{"tie_embeddings": true, "init": "normal", "lr_mult_up": 0.861}
MLP neurons of a small language model. Each row is named by its layer, matrix (up: input weights) and neuron, and shows model dimensions 32-159. Each number is 200 + 30 x the weight over its row's rms, rounded and kept within 0 to 999.
A block is one neuron, or neurons of one layer that tend to fire together. After each block is what it responds to, as a language model described it from the Wikipedia text at the highest values.

L4.up254,197,234,223,179,182,212,172,157,237,214,229,186,225,213,177,245,223,257,189,193,235,201,171,156,182,228,205,149,218,197,173,212,185,237,206,169,172,252,188,189,229,228,181,186,217,178,142,220,216,208,201,165,197,202,225,221,209,187,225,203,176,212,210,173,184,229,206,189,267,218,216,235,165,225,157,148,204,257,189,233,228,150,207,246,213,201,162,175,208,189,186,171,169,187,206,214,226,196,182,214,217,235,192,219,173,235,151,165,175,200,203,178,181,195,168,198,142,230,196,179,184,217,212,176,183,172,186,153
L4.up507,227,205,197,202,196,238,202,112,224,264,229,259,203,140,162,203,231,280,170,208,258,186,140,185,170,215,244,197,138,199,190,121,213,183,160,169,239,220,192,236,195,238,208,215,195,183,172,178,191,188,243,189,218,191,193,184,182,198,162,191,141,237,216,239,173,225,206,201,226,182,161,202,253,138,243,196,188,262,191,240,183,161,160,185,218,153,187,184,208,155,230,175,205,204,146,207,207,217,166,194,169,172,220,199,170,226,161,162,155,217,214,175,162,196,212,202,197,187,221,157,216,210,249,154,200,207,267,181
L4.up1729,168,199,203,174,212,209,224,258,212,218,153,195,222,212,229,218,173,220,236,170,193,210,232,222,234,164,233,221,222,170,197,199,228,217,202,183,173,170,225,229,135,180,174,265,187,222,139,142,245,205,166,212,199,195,241,208,201,226,191,173,195,193,206,215,170,220,179,274,250,171,220,194,214,220,215,213,210,211,201,194,228,203,169,277,165,213,167,251,154,205,237,185,160,218,175,223,227,207,169,190,249,210,195,238,146,175,210,183,187,193,235,219,156,186,188,197,175,190,180,173,197,229,163,201,205,166,162,201
L4.up1954,214,199,117,174,175,198,238,178,207,240,228,217,206,180,211,272,179,182,196,174,234,209,207,201,183,213,198,202,219,147,200,142,163,226,222,183,195,169,171,243,216,228,141,192,182,176,210,147,213,201,174,182,204,167,159,190,191,184,202,203,140,245,213,221,183,170,187,202,218,246,194,174,195,183,194,179,165,144,168,191,204,181,194,229,196,131,189,188,194,237,207,239,188,225,200,229,145,262,204,223,170,228,246,219,205,227,197,258,144,214,206,253,140,156,183,154,170,253,198,157,196,169,228,214,218,161,180,124
L4.up2120,194,222,242,191,210,129,193,164,202,196,179,185,223,163,210,172,173,223,202,195,251,197,255,220,159,255,190,212,212,190,155,214,227,183,215,184,117,237,207,216,210,167,142,132,172,209,166,244,228,172,207,182,193,174,187,235,197,181,144,204,189,200,218,166,186,206,166,242,194,184,241,188,249,203,170,249,126,162,226,203,212,161,210,179,205,179,163,189,232,232,238,201,253,262,224,243,163,197,227,190,213,200,191,213,205,210,190,171,186,220,223,241,152,191,279,179,174,169,189,186,200,204,172,167,195,224,187,185
L4.up2138,212,228,161,231,215,213,240,193,194,237,211,216,168,120,164,205,166,225,185,144,181,238,221,239,171,214,195,210,218,162,214,164,240,215,189,217,172,200,206,169,202,214,190,192,194,163,168,207,210,211,153,154,217,201,193,226,203,210,236,238,190,157,196,216,190,203,180,215,242,278,251,184,152,201,203,163,193,207,176,205,219,182,198,219,194,191,212,182,215,164,166,174,143,225,208,178,200,203,211,198,195,206,180,140,151,195,165,209,195,120,247,173,187,223,250,192,182,167,254,180,217,206,214,174,187,185,173,240
L4.up2240,243,206,162,212,210,198,246,176,176,227,196,194,200,171,225,212,193,223,248,187,217,245,223,158,151,207,203,203,169,181,176,157,171,216,183,195,174,200,210,195,227,207,230,220,233,181,277,180,193,213,165,112,231,164,210,218,173,151,191,218,155,223,199,202,175,201,210,182,208,239,201,235,195,180,207,188,204,167,177,215,150,159,156,190,201,162,185,169,148,217,202,200,181,249,142,186,211,216,215,220,154,179,196,228,199,251,173,216,157,218,177,171,193,165,220,186,185,229,220,180,173,243,214,175,198,225,177,215
L4.up2859,180,179,201,188,131,176,225,188,229,204,260,164,240,223,207,187,176,196,197,205,222,160,221,161,142,191,195,201,208,245,217,206,223,236,237,204,199,165,191,191,197,211,188,148,179,174,173,172,166,223,131,191,194,215,236,165,154,210,199,248,185,169,219,178,127,263,174,235,184,270,190,214,242,252,193,220,221,207,166,158,202,220,197,214,188,163,183,202,214,123,203,165,236,191,204,213,184,202,186,226,200,287,198,159,264,248,205,213,168,234,203,220,203,202,184,190,176,157,206,176,150,240,180,196,129,170,181,161
Responds to: Last digits of long numbers in tables and coordinates, and final or inner pieces of rare foreign names, such as 39.884444, Nigmatullin, Bełchatów.

L8.up2206,172,214,239,199,193,226,220,241,198,175,162,142,205,183,199,178,145,134,193,226,142,197,227,217,183,150,173,246,187,207,176,222,226,197,224,242,209,172,233,193,191,199,209,201,192,182,252,211,203,190,211,156,183,226,177,245,236,187,209,180,190,204,203,170,153,235,242,150,198,176,173,225,226,205,169,196,194,233,204,199,217,216,182,202,236,188,206,180,213,205,190,178,198,159,210,203,242,231,216,213,200,205,190,189,201,225,153,139,174,140,175,197,220,220,206,224,115,193,175,187,170,188,178,163,200,194,178,205
Responds to: Tokens inside table or list header rows in Wikipedia articles, mostly pipe separators and column names such as Team, Name, Apps / Gls.

L2.up642,189,167,212,186,233,165,164,210,242,209,222,237,185,225,211,187,197,158,133,243,256,166,227,236,208,243,155,194,216,195,244,219,217,174,186,200,161,197,213,258,158,221,186,161,253,225,171,122,196,176,201,181,196,184,205,205,222,230,175,203,192,279,192,219,152,204,197,232,148,207,180,156,220,247,245,232,152,124,161,156,193,176,193,247,195,203,193,184,212,240,179,181,208,191,220,172,195,206,207,193,263,209,208,190,184,226,187,191,165,199,187,160,206,188,260,169,187,171,194,219,256,226,169,216,186,239,228,221
L2.up714,194,174,228,171,178,89,133,180,168,190,191,202,203,206,254,215,201,171,176,288,177,166,144,196,158,219,181,185,237,208,197,279,184,176,216,234,226,175,182,175,178,183,184,182,212,209,183,182,182,190,153,223,184,234,237,215,240,248,244,204,186,205,158,188,141,231,204,206,215,191,214,242,199,220,175,259,165,195,227,121,180,222,212,206,209,198,207,189,239,212,203,246,234,203,206,225,160,228,252,177,255,187,188,176,175,189,204,183,184,175,175,222,216,197,198,225,249,172,219,145,257,177,155,193,218,238,188,233
L2.up925,184,206,203,190,185,202,176,204,227,199,219,216,196,202,270,192,200,189,186,249,180,188,201,223,163,164,165,160,198,209,186,291,201,176,230,241,207,187,238,206,192,190,239,201,186,177,225,135,171,165,234,210,203,227,149,224,222,189,182,222,209,198,171,194,204,193,229,238,210,163,210,192,214,149,182,253,191,233,195,166,143,192,167,219,180,210,246,186,190,258,195,236,219,203,216,154,216,254,219,207,196,197,225,183,184,189,142,118,181,219,158,226,219,196,216,190,225,189,187,145,260,204,200,180,198,171,201,173
L2.up999,213,234,202,231,231,156,198,155,176,187,181,176,148,197,258,216,203,192,145,182,175,144,242,229,215,236,247,200,216,188,159,253,189,179,281,166,186,226,195,179,198,205,192,242,194,220,189,233,185,235,214,230,203,187,151,249,189,160,240,183,179,140,188,254,134,168,186,240,159,218,195,174,208,194,179,256,208,199,202,210,205,245,208,198,250,195,149,244,179,232,228,216,232,194,184,187,201,234,178,152,201,162,206,210,190,192,133,130,198,215,222,232,180,219,153,146,166,224,189,218,219,235,150,226,189,168,214,181
L2.up1340,241,238,230,183,258,200,148,184,243,183,231,155,198,208,218,195,216,183,222,252,187,185,267,148,196,213,242,203,161,201,193,211,246,163,194,209,199,186,195,204,204,212,192,167,174,136,233,221,237,185,239,181,173,263,198,230,174,287,237,188,203,190,156,198,138,218,190,182,216,163,229,152,199,215,192,183,185,177,229,177,146,255,169,232,215,209,278,202,197,208,186,191,262,184,177,189,184,194,155,179,170,151,200,131,225,207,168,222,176,183,206,237,181,193,204,243,216,253,202,172,180,202,188,230,240,209,199,183
L2.up1872,242,178,267,224,142,172,193,171,199,189,162,233,202,227,233,207,199,170,244,234,157,153,167,244,149,248,184,172,218,202,214,223,240,196,168,215,232,203,229,193,215,202,219,190,249,168,206,214,199,181,207,224,249,176,195,241,193,246,156,179,184,167,137,156,150,178,234,219,261,143,167,216,236,209,185,241,173,222,291,174,204,234,192,264,232,221,290,178,217,238,184,238,231,184,180,215,231,208,211,222,183,152,215,192,152,167,144,187,182,204,180,207,172,199,214,195,224,168,166,156,198,225,202,233,186,217,227,228
L2.up2292,225,187,265,220,189,150,161,291,168,170,195,201,176,224,216,190,255,202,208,222,137,232,236,224,188,205,226,177,196,244,234,241,217,258,227,230,213,275,179,209,213,215,257,180,178,213,227,200,245,272,160,207,241,208,161,249,225,282,195,210,168,216,182,217,196,161,202,250,211,156,187,170,218,230,194,227,245,201,180,141,190,171,155,190,220,182,174,272,187,222,193,201,194,205,237,237,256,225,209,196,210,179,210,182,172,214,232,144,186,171,135,187,171,195,211,177,254,232,159,194,206,225,157,224,173,176,262,196
L2.up2990,201,217,198,185,198,205,192,207,223,168,215,181,169,239,256,182,199,198,217,193,147,205,234,212,181,203,168,201,210,190,182,227,211,213,189,250,241,230,182,216,240,229,213,213,147,212,216,130,220,234,205,274,209,201,224,222,168,187,181,216,195,229,194,137,199,212,249,197,232,162,143,200,220,176,162,212,221,198,214,204,206,182,170,254,186,180,224,225,116,242,183,218,236,228,168,196,187,186,189,205,186,216,214,202,196,198,182,254,193,201,183,187,243,209,205,194,212,213,201,148,145,260,171,275,222,231,213,231
Responds to: Pipe separators in Markdown-style Wikipedia table header rows, mostly the closing pipe after the last column name, as in Pts |, Votes |, Length |.

L8.up1768,226,166,225,175,173,189,216,240,179,181,204,237,222,197,206,159,182,161,243,178,188,186,251,245,182,239,218,131,188,180,162,178,198,185,202,218,193,224,182,171,234,163,194,234,213,171,202,161,205,186,230,164,198,166,235,218,181,236,174,193,201,177,199,192,186,157,161,243,235,134,222,169,171,208,220,189,225,283,254,230,196,261,183,181,252,212,167,184,129,211,249,237,249,149,234,191,168,193,232,182,228,189,167,153,192,128,212,191,131,159,249,194,184,213,228,204,187,216,160,177,219,201,190,239,229,220,154,238
Responds to: Word pieces inside German, Slavic or Scandinavian names and terms, often in sports tables and citations, such as Kowalczyk, Schwäbisch, Sverdlovsk, FK.

L8.up2121,220,249,184,169,146,230,172,231,223,169,227,189,133,207,135,236,213,186,193,272,175,160,238,229,163,130,219,195,205,198,235,215,216,150,226,188,150,175,195,178,203,176,204,185,183,161,240,198,201,238,187,180,172,204,187,197,234,149,176,200,239,190,249,180,140,254,178,188,198,149,198,206,217,194,184,183,189,179,231,220,195,189,155,208,215,147,202,166,228,242,141,148,205,221,245,230,179,171,229,216,220,153,224,190,215,193,200,169,249,223,222,230,161,164,227,214,245,175,196,208,177,213,218,264,175,256,208,195
Responds to: Punctuation directly after a digit within a number or score, often in tables: en dashes in scores (6–0), decimal points (1.4), thousands commas (1,050), and pipes between numeric cells.

L2.up66,160,188,160,215,191,216,246,138,214,253,250,196,201,164,183,222,216,229,236,246,241,144,173,238,216,150,205,190,172,225,167,149,214,167,167,197,232,185,226,214,167,247,228,153,235,145,207,218,177,163,157,219,190,228,227,166,139,214,159,199,154,237,207,181,199,202,190,188,188,204,182,215,243,207,221,169,224,186,160,200,175,186,179,213,238,207,182,174,255,151,200,202,198,183,157,237,253,239,189,195,207,144,254,210,161,156,215,234,205,207,193,229,180,190,207,202,157,193,202,177,217,233,172,212,201,235,254,182
L2.up302,183,218,157,182,222,226,226,196,217,242,153,202,203,172,213,231,204,171,190,157,191,163,204,212,202,199,175,182,189,244,192,190,239,213,198,166,196,242,160,164,181,183,181,146,196,228,246,249,220,211,228,179,204,185,175,213,195,236,202,140,219,163,211,211,206,208,171,191,247,206,229,209,234,178,177,186,235,201,196,206,251,188,189,142,136,201,164,163,249,215,190,191,180,192,199,170,228,162,199,229,242,173,204,185,124,252,269,205,195,176,244,208,196,176,210,235,182,148,172,230,197,163,210,178,224,142,208,173
L2.up303,253,184,167,198,210,146,255,209,253,282,219,192,203,163,268,203,158,175,206,257,196,245,233,244,177,171,255,193,167,242,194,159,215,159,163,203,189,230,189,215,185,223,208,171,231,165,191,175,219,173,207,209,149,197,267,204,223,212,206,186,178,186,213,209,232,184,191,270,183,139,198,189,147,203,193,228,195,264,211,208,225,253,221,215,180,201,185,130,172,187,172,249,215,220,168,182,218,219,235,227,201,245,230,194,214,192,208,216,225,244,227,247,211,147,250,178,210,171,132,214,204,203,229,196,196,205,192,203
L2.up1147,233,218,149,201,182,179,179,188,215,233,243,162,224,181,172,197,214,181,229,217,242,212,192,205,162,195,187,180,209,199,222,146,195,193,188,231,143,221,155,212,200,215,201,186,185,215,190,102,244,176,232,196,178,207,213,179,252,242,232,172,205,208,206,182,208,176,130,233,178,156,161,178,160,184,235,185,240,234,242,225,190,169,225,218,209,192,188,207,199,174,184,208,242,207,192,199,172,222,189,239,196,225,199,241,225,160,163,212,228,157,194,180,185,245,216,130,181,134,210,197,162,246,202,190,225,203,206,253
L2.up1321,202,220,220,202,192,240,201,194,200,227,206,251,186,198,243,210,190,164,199,221,249,179,200,203,193,182,218,187,188,214,199,219,242,148,189,289,206,237,196,194,228,232,220,171,207,216,178,184,219,197,174,189,192,245,207,192,229,220,222,185,234,194,207,227,189,133,224,186,196,153,187,197,199,213,193,212,195,246,205,220,207,238,236,232,208,224,159,194,208,176,184,257,169,148,196,177,168,172,227,167,193,161,158,172,229,197,209,232,168,218,177,255,230,157,263,194,154,229,170,225,234,203,203,183,203,193,226,217
L2.up2260,284,170,216,209,187,197,199,216,244,171,195,225,212,178,259,207,166,151,218,222,227,207,233,224,219,222,257,167,200,204,147,248,243,230,209,231,178,150,205,236,191,185,171,178,233,185,188,205,215,199,179,181,162,193,206,172,198,192,158,240,175,203,220,195,202,213,170,231,247,199,217,207,185,174,226,198,197,220,209,176,185,207,191,201,165,245,192,158,144,130,195,228,234,240,220,154,224,219,260,218,204,152,196,164,190,242,231,207,136,197,253,175,178,181,203,178,190,187,210,204,206,195,267,191,195,232,215,172
L2.up2725,181,253,159,179,232,269,215,191,255,233,199,209,235,248,179,169,222,248,185,210,181,181,151,223,89,203,240,189,172,200,235,182,185,213,200,190,143,204,195,181,196,207,266,179,236,229,147,194,205,228,181,178,194,190,170,181,243,180,206,137,188,180,195,163,164,150,200,252,208,242,166,201,201,221,256,174,202,226,234,210,211,134,174,179,205,124,188,246,178,143,179,190,208,158,186,210,234,239,159,172,228,236,174,190,166,191,179,179,189,145,194,200,179,165,184,224,173,196,166,163,244,168,185,186,178,179,204,239
L2.up2855,262,234,228,186,227,198,191,181,213,235,201,230,178,194,216,195,224,204,233,249,203,218,213,207,156,206,258,212,195,186,139,191,233,202,220,169,214,256,230,230,235,168,255,184,200,202,186,190,222,219,205,253,193,199,222,174,234,244,224,161,204,204,193,229,166,166,208,265,240,156,236,183,149,192,229,176,234,235,257,224,253,244,173,189,206,177,129,185,164,209,193,235,204,169,222,235,180,179,228,172,210,145,178,157,196,225,202,248,164,209,213,224,175,194,227,219,206,183,168,201,208,208,214,211,235,237,215,161
Responds to: Mid-word pieces inside non-English proper names and words, often diacritic letters, as in Pite-ș-ti, Leanc-ă, J-ør-gensen, Qaraba-ğ.

L2.up25,206,194,193,219,242,132,161,156,224,188,224,202,229,187,199,255,163,211,225,195,238,203,193,230,217,218,215,214,156,182,238,195,242,213,222,184,172,182,164,225,150,234,216,208,195,151,196,196,172,247,255,215,206,176,227,212,214,196,206,219,144,240,233,153,180,173,209,204,214,164,225,196,203,186,207,213,249,229,190,209,213,210,174,211,202,217,216,139,203,160,224,220,167,184,214,165,151,196,213,166,279,227,175,183,213,207,229,250,173,210,209,264,258,235,192,211,252,199,196,197,218,283,174,236,187,219,182,186
L2.up82,235,212,222,183,224,214,224,206,192,207,183,238,195,213,250,201,218,169,210,101,222,157,245,181,177,192,217,208,163,235,224,219,201,245,195,202,153,249,181,220,194,208,157,211,121,166,215,208,237,169,202,253,150,149,199,181,199,193,192,220,206,100,200,177,187,235,187,192,218,191,187,185,195,183,169,206,205,255,208,176,183,199,258,212,187,217,196,153,167,190,220,152,168,164,192,184,226,254,204,177,207,257,223,223,177,184,185,163,148,226,169,223,189,223,185,229,214,173,204,163,207,196,211,212,205,243,180,230
L2.up151,180,234,190,163,194,226,137,245,225,199,184,224,176,175,197,222,212,224,170,215,199,178,262,189,230,199,144,166,165,213,175,253,225,206,230,220,218,206,204,173,177,195,196,203,188,205,181,203,223,175,183,214,189,182,180,135,182,186,235,242,177,177,145,200,179,229,211,161,203,188,218,234,182,208,195,189,227,253,151,183,170,215,194,215,141,241,250,179,166,225,160,224,112,152,214,129,110,203,206,212,273,258,175,204,253,213,202,135,180,218,193,163,200,189,193,248,209,185,200,141,238,198,258,193,220,153,196,215
L2.up346,183,244,233,165,213,171,226,165,177,204,225,162,160,149,256,180,146,206,211,182,249,183,215,208,238,165,174,226,179,205,195,220,207,223,211,235,135,192,207,213,192,168,229,182,214,211,183,205,203,180,225,243,231,147,193,237,195,137,214,212,212,248,170,187,169,181,212,227,148,156,253,192,173,219,130,203,276,189,251,202,197,233,243,216,171,211,196,234,199,195,181,149,215,181,221,169,175,240,241,239,192,201,176,218,207,220,177,188,181,158,174,211,167,173,214,181,260,179,196,229,197,217,228,246,159,201,137,273
L2.up348,233,178,206,199,227,247,176,213,226,191,219,246,224,185,198,194,190,210,235,211,212,178,211,215,250,220,193,217,190,207,226,203,216,146,173,165,227,181,183,246,147,173,144,214,192,176,192,189,160,149,220,176,177,115,146,166,257,179,243,184,143,197,174,192,207,186,164,216,180,201,237,224,233,167,164,200,256,189,197,200,189,206,195,237,134,198,240,158,219,217,227,206,215,164,216,185,102,150,210,163,170,183,185,188,220,183,187,147,189,186,247,183,159,236,203,219,250,240,207,168,224,172,228,172,234,237,175,205
L2.up686,211,189,218,195,207,210,185,230,209,153,198,179,194,268,220,182,155,169,219,184,207,169,209,205,232,146,175,155,225,232,174,279,192,197,205,186,185,209,161,229,253,166,173,236,163,177,156,195,192,187,158,211,207,183,224,178,222,167,166,236,202,180,182,185,138,193,187,201,215,221,207,175,154,184,180,196,263,172,148,175,235,186,210,220,133,218,262,193,171,218,198,183,201,205,160,112,217,188,196,195,197,246,196,194,197,234,196,188,192,186,125,208,167,177,218,225,248,213,131,217,197,209,223,212,203,182,207,263
L2.up1849,174,146,214,223,172,209,198,146,209,149,256,224,184,267,191,222,198,226,239,189,171,170,215,208,154,205,175,169,198,175,173,188,211,232,204,162,152,235,202,225,261,251,135,237,168,203,222,190,184,206,162,231,171,175,232,139,192,155,195,208,223,185,203,206,150,210,209,190,178,228,203,203,184,226,183,185,277,278,231,158,207,167,172,200,199,174,200,175,201,173,241,205,202,211,178,150,177,215,163,157,214,262,210,191,185,204,225,172,150,187,224,196,254,233,207,183,241,207,160,187,214,238,179,235,213,195,184,179
L2.up2336,210,169,214,180,185,194,197,232,196,194,230,249,201,249,185,274,230,182,249,222,225,146,202,202,241,177,207,260,181,254,228,207,179,148,199,183,173,228,182,187,220,194,155,173,199,173,175,247,179,176,206,165,235,203,189,143,209,170,173,176,164,195,193,181,206,211,170,225,218,193,193,236,193,170,88,206,233,247,194,184,192,222,170,198,196,276,196,167,181,187,170,214,185,226,228,154,177,173,171,163,186,244,251,250,174,219,173,182,238,172,174,159,226,221,228,235,187,195,185,183,189,235,207,188,217,197,206,176
Responds to: Hyphens joining two parts of a compound or code inside a word, such as one-year, B-1, al-Tawhid, self-assembly, or surnames like Defensor-Santiago.

L4.up375,181,179,225,199,183,241,225,221,190,180,172,180,214,211,209,194,153,172,202,189,206,171,202,231,171,226,178,204,191,216,204,235,243,169,182,226,260,208,186,177,185,259,235,142,201,140,181,219,252,160,202,198,173,197,203,233,190,243,154,191,207,210,195,164,146,223,223,139,185,143,149,267,209,185,238,224,224,212,203,184,230,205,223,244,249,231,216,110,195,199,174,178,227,220,213,196,168,149,171,178,244,231,198,165,158,199,189,138,221,193,183,183,202,190,151,217,181,176,218,154,194,212,227,190,163,184,128,206
L4.up515,207,192,245,220,228,180,227,194,204,261,204,162,225,240,203,213,184,145,229,191,172,145,228,249,205,224,176,223,206,223,169,245,243,179,165,184,207,159,193,221,249,256,258,207,184,183,170,199,221,209,231,237,207,204,236,214,220,232,193,187,145,158,226,160,208,215,231,180,190,165,174,297,218,222,194,187,200,236,203,167,181,238,155,179,255,218,229,149,202,191,189,207,187,217,210,178,176,236,146,181,184,225,200,173,195,204,210,139,207,164,191,214,172,194,190,195,168,182,203,155,237,175,223,188,175,185,173,217
L4.up720,154,216,251,251,175,194,215,133,191,228,164,149,198,208,169,207,209,176,203,229,221,186,176,270,231,211,169,236,151,192,194,195,218,140,203,192,198,222,232,167,231,194,229,188,206,161,245,201,196,167,196,179,187,210,144,233,189,238,171,198,195,172,187,231,153,188,225,159,247,160,168,242,158,173,206,178,162,252,186,127,232,202,220,250,211,212,241,165,194,233,193,189,183,180,180,191,241,204,185,195,245,197,232,196,164,199,181,176,212,183,181,210,200,217,194,170,215,247,216,191,244,180,217,209,189,196,147,222
L4.up1021,185,203,160,174,199,152,229,178,213,193,232,104,169,239,215,222,215,161,193,174,186,234,231,192,176,221,240,167,204,178,215,212,212,183,223,199,231,205,179,202,210,225,181,239,207,205,213,249,184,210,224,185,237,179,181,195,246,210,175,201,148,217,119,207,139,212,204,215,149,198,185,255,180,241,186,232,141,190,179,158,194,158,208,176,149,157,159,217,220,201,149,185,176,169,230,161,201,165,168,224,231,249,186,218,213,192,219,223,225,265,173,184,248,193,238,196,188,200,233,192,187,200,181,223,182,239,195,201
L4.up1116,233,255,182,151,189,164,181,198,189,189,184,152,233,251,195,179,153,164,226,196,196,172,224,227,117,223,180,169,227,242,211,193,184,171,237,163,185,181,200,225,218,208,241,213,237,178,236,170,180,159,173,143,226,116,195,208,204,180,170,147,240,147,148,198,180,264,219,144,211,207,191,166,193,254,225,284,184,227,168,154,174,245,207,226,213,206,230,204,195,194,167,106,162,203,235,173,187,214,153,204,160,235,175,162,208,194,173,257,218,211,233,214,164,208,241,199,211,202,170,214,178,235,208,150,187,222,182,210
L4.up1832,236,233,157,232,238,115,209,188,213,200,185,172,182,194,211,210,173,159,193,183,245,205,165,253,156,224,158,228,195,220,190,269,219,190,196,233,204,204,213,183,205,193,259,217,261,140,255,216,209,206,188,203,199,190,206,208,204,192,211,170,213,150,181,215,193,244,207,226,201,180,217,177,188,241,212,236,256,217,185,210,255,195,213,239,221,239,228,275,195,239,136,177,258,227,144,174,259,164,157,219,168,198,207,190,165,189,185,156,211,202,182,175,247,200,142,209,222,173,187,205,278,198,216,207,193,207,160,203
L4.up2180,212,231,202,237,245,168,195,207,204,183,202,198,169,214,225,186,180,161,198,179,240,213,203,199,144,248,120,175,152,191,239,223,203,173,224,157,175,203,185,212,199,192,160,172,207,156,234,257,234,185,190,210,204,222,142,242,188,261,212,165,183,223,180,245,211,230,164,133,193,200,266,176,227,200,193,180,184,217,186,224,246,197,206,202,207,192,226,190,219,207,154,184,205,191,209,149,147,163,153,198,185,233,235,152,205,163,225,216,173,260,187,216,197,219,173,219,181,165,167,209,192,172,159,129,178,183,181,178
L4.up2678,218,208,219,207,219,213,168,203,222,199,205,184,228,242,244,208,199,177,231,227,209,168,171,241,217,263,193,170,218,219,196,200,144,170,171,258,242,182,213,195,197,246,217,156,170,117,259,203,199,216,181,171,213,196,185,231,180,200,201,181,176,250,235,232,144,200,181,166,196,148,235,203,246,265,224,176,184,234,189,209,199,199,200,176,182,210,227,201,246,248,153,246,216,234,228,195,176,189,159,200,167,211,216,177,189,237,178,195,223,171,216,158,218,195,179,224,223,191,225,201,216,234,233,182,198,194,155,203
Responds to: Pipe separators and column names within the first header row of wiki tables, e.g. Votes, %, GD, in election results and sports standings.

L4.up382,165,159,198,180,217,207,188,170,228,241,230,245,177,229,192,227,243,159,197,191,126,192,208,215,189,206,201,200,194,218,221,210,181,142,199,259,209,156,173,263,172,233,214,176,227,183,215,234,209,279,206,173,202,207,227,177,252,186,226,182,191,219,183,188,150,221,213,236,225,192,250,189,211,198,189,172,226,198,136,220,227,216,214,228,204,189,227,215,234,219,289,217,231,175,237,158,156,197,218,189,190,124,194,191,229,186,205,263,179,191,178,220,187,187,187,207,209,196,218,149,152,167,183,199,158,197,188,221
L4.up1045,232,202,189,158,179,215,165,231,277,213,190,267,164,232,236,200,201,150,177,195,207,193,191,253,237,219,262,182,169,209,175,242,202,204,197,172,128,238,188,138,185,186,169,249,228,234,182,233,164,184,193,202,170,139,210,203,231,232,199,190,202,166,236,154,142,234,213,171,222,201,235,238,222,250,156,203,268,145,222,183,256,222,201,222,206,200,180,180,194,239,197,140,209,190,207,159,181,242,206,184,193,178,219,169,216,170,187,173,181,243,167,247,196,144,218,181,220,193,191,178,198,175,207,199,188,164,191,218
L4.up1321,229,249,171,268,197,192,189,169,220,183,206,203,195,214,189,184,189,195,180,231,195,238,235,214,167,130,184,203,176,225,183,231,248,179,225,170,131,205,109,196,238,191,228,197,174,222,149,225,191,215,192,159,184,210,160,255,197,170,167,181,200,185,179,151,166,191,214,200,204,185,241,229,154,231,212,233,206,187,227,170,202,205,246,237,175,204,231,218,144,167,182,195,179,217,202,206,217,198,209,215,183,248,126,184,229,203,161,153,196,226,183,196,192,186,214,158,211,172,178,257,205,254,196,257,213,239,231,188
L4.up1959,223,251,236,157,154,175,228,190,215,223,192,183,246,155,224,239,183,131,230,235,212,253,182,260,191,194,168,193,234,238,194,253,210,164,187,198,182,225,208,218,236,193,215,203,201,175,183,169,239,215,188,165,275,164,215,137,213,230,207,132,211,220,153,201,141,193,268,191,207,242,233,168,159,202,151,257,176,213,188,161,222,175,166,181,189,119,165,184,178,233,227,226,195,164,213,173,228,223,191,182,202,196,201,169,245,190,200,198,208,184,156,190,239,187,153,168,190,224,223,219,157,211,166,215,198,194,181,170
L4.up2279,198,181,188,201,277,190,194,247,255,272,203,195,248,196,256,248,191,167,185,220,223,210,191,169,230,257,223,207,193,246,181,187,180,193,175,192,183,234,237,165,176,258,155,182,230,235,189,233,170,178,168,182,204,183,208,154,182,167,209,165,154,182,197,172,150,229,229,181,182,180,176,191,178,185,225,207,203,222,200,202,237,221,242,249,178,198,212,194,192,269,174,229,189,178,199,227,154,213,221,176,118,222,196,224,193,196,229,198,223,253,191,195,202,212,223,205,267,148,209,208,225,215,188,214,129,219,225,248
L4.up2419,184,226,140,192,228,187,210,172,209,195,166,105,153,192,195,187,224,165,211,218,240,200,186,200,155,213,199,212,229,223,165,277,212,177,239,224,169,236,214,157,233,155,176,233,264,171,203,170,188,197,233,227,210,188,245,227,215,245,157,173,146,188,218,228,242,151,254,212,196,190,165,193,193,232,190,193,246,188,205,194,199,215,215,202,123,206,281,184,238,204,164,211,250,189,208,195,183,202,189,181,243,196,206,228,235,203,172,196,201,237,225,178,214,235,176,190,158,143,206,185,199,181,193,239,149,162,212,229
L4.up2547,214,206,198,190,176,265,186,204,225,142,251,188,159,155,239,221,175,199,169,254,239,161,212,179,151,171,152,210,202,209,210,228,211,193,154,187,171,167,140,156,211,163,213,233,211,199,230,232,195,220,210,166,161,217,199,210,172,204,171,144,231,194,182,249,163,216,189,167,183,196,166,186,133,166,188,171,260,209,201,245,197,227,219,209,187,181,222,187,162,189,210,154,219,173,178,226,152,139,219,212,231,217,188,212,266,184,208,184,242,188,171,227,226,169,221,224,203,205,202,262,187,198,197,216,146,180,221,222
L4.up2690,142,242,134,165,137,192,214,117,142,200,231,184,201,175,169,231,249,169,137,224,209,174,171,250,171,197,187,265,187,199,225,189,134,206,206,205,180,175,185,203,193,218,171,225,184,234,172,247,238,194,168,174,234,214,191,224,212,198,177,155,165,202,169,200,219,222,246,183,195,208,251,167,181,262,186,143,213,193,236,214,206,189,211,157,153,162,254,158,222,216,190,245,195,127,240,165,160,217,179,183,204,190,228,156,240,201,179,173,229,163,183,236,166,240,152,189,227,212,263,162,195,235,203,224,177,176,202,194
Responds to: Hyphens, colons, dashes and decimal points placed right after a digit that join it to a following number or word, as in 3:56, 7–6, 2.6, 60-GHz; also hyphens inside compounds like multi-cellular.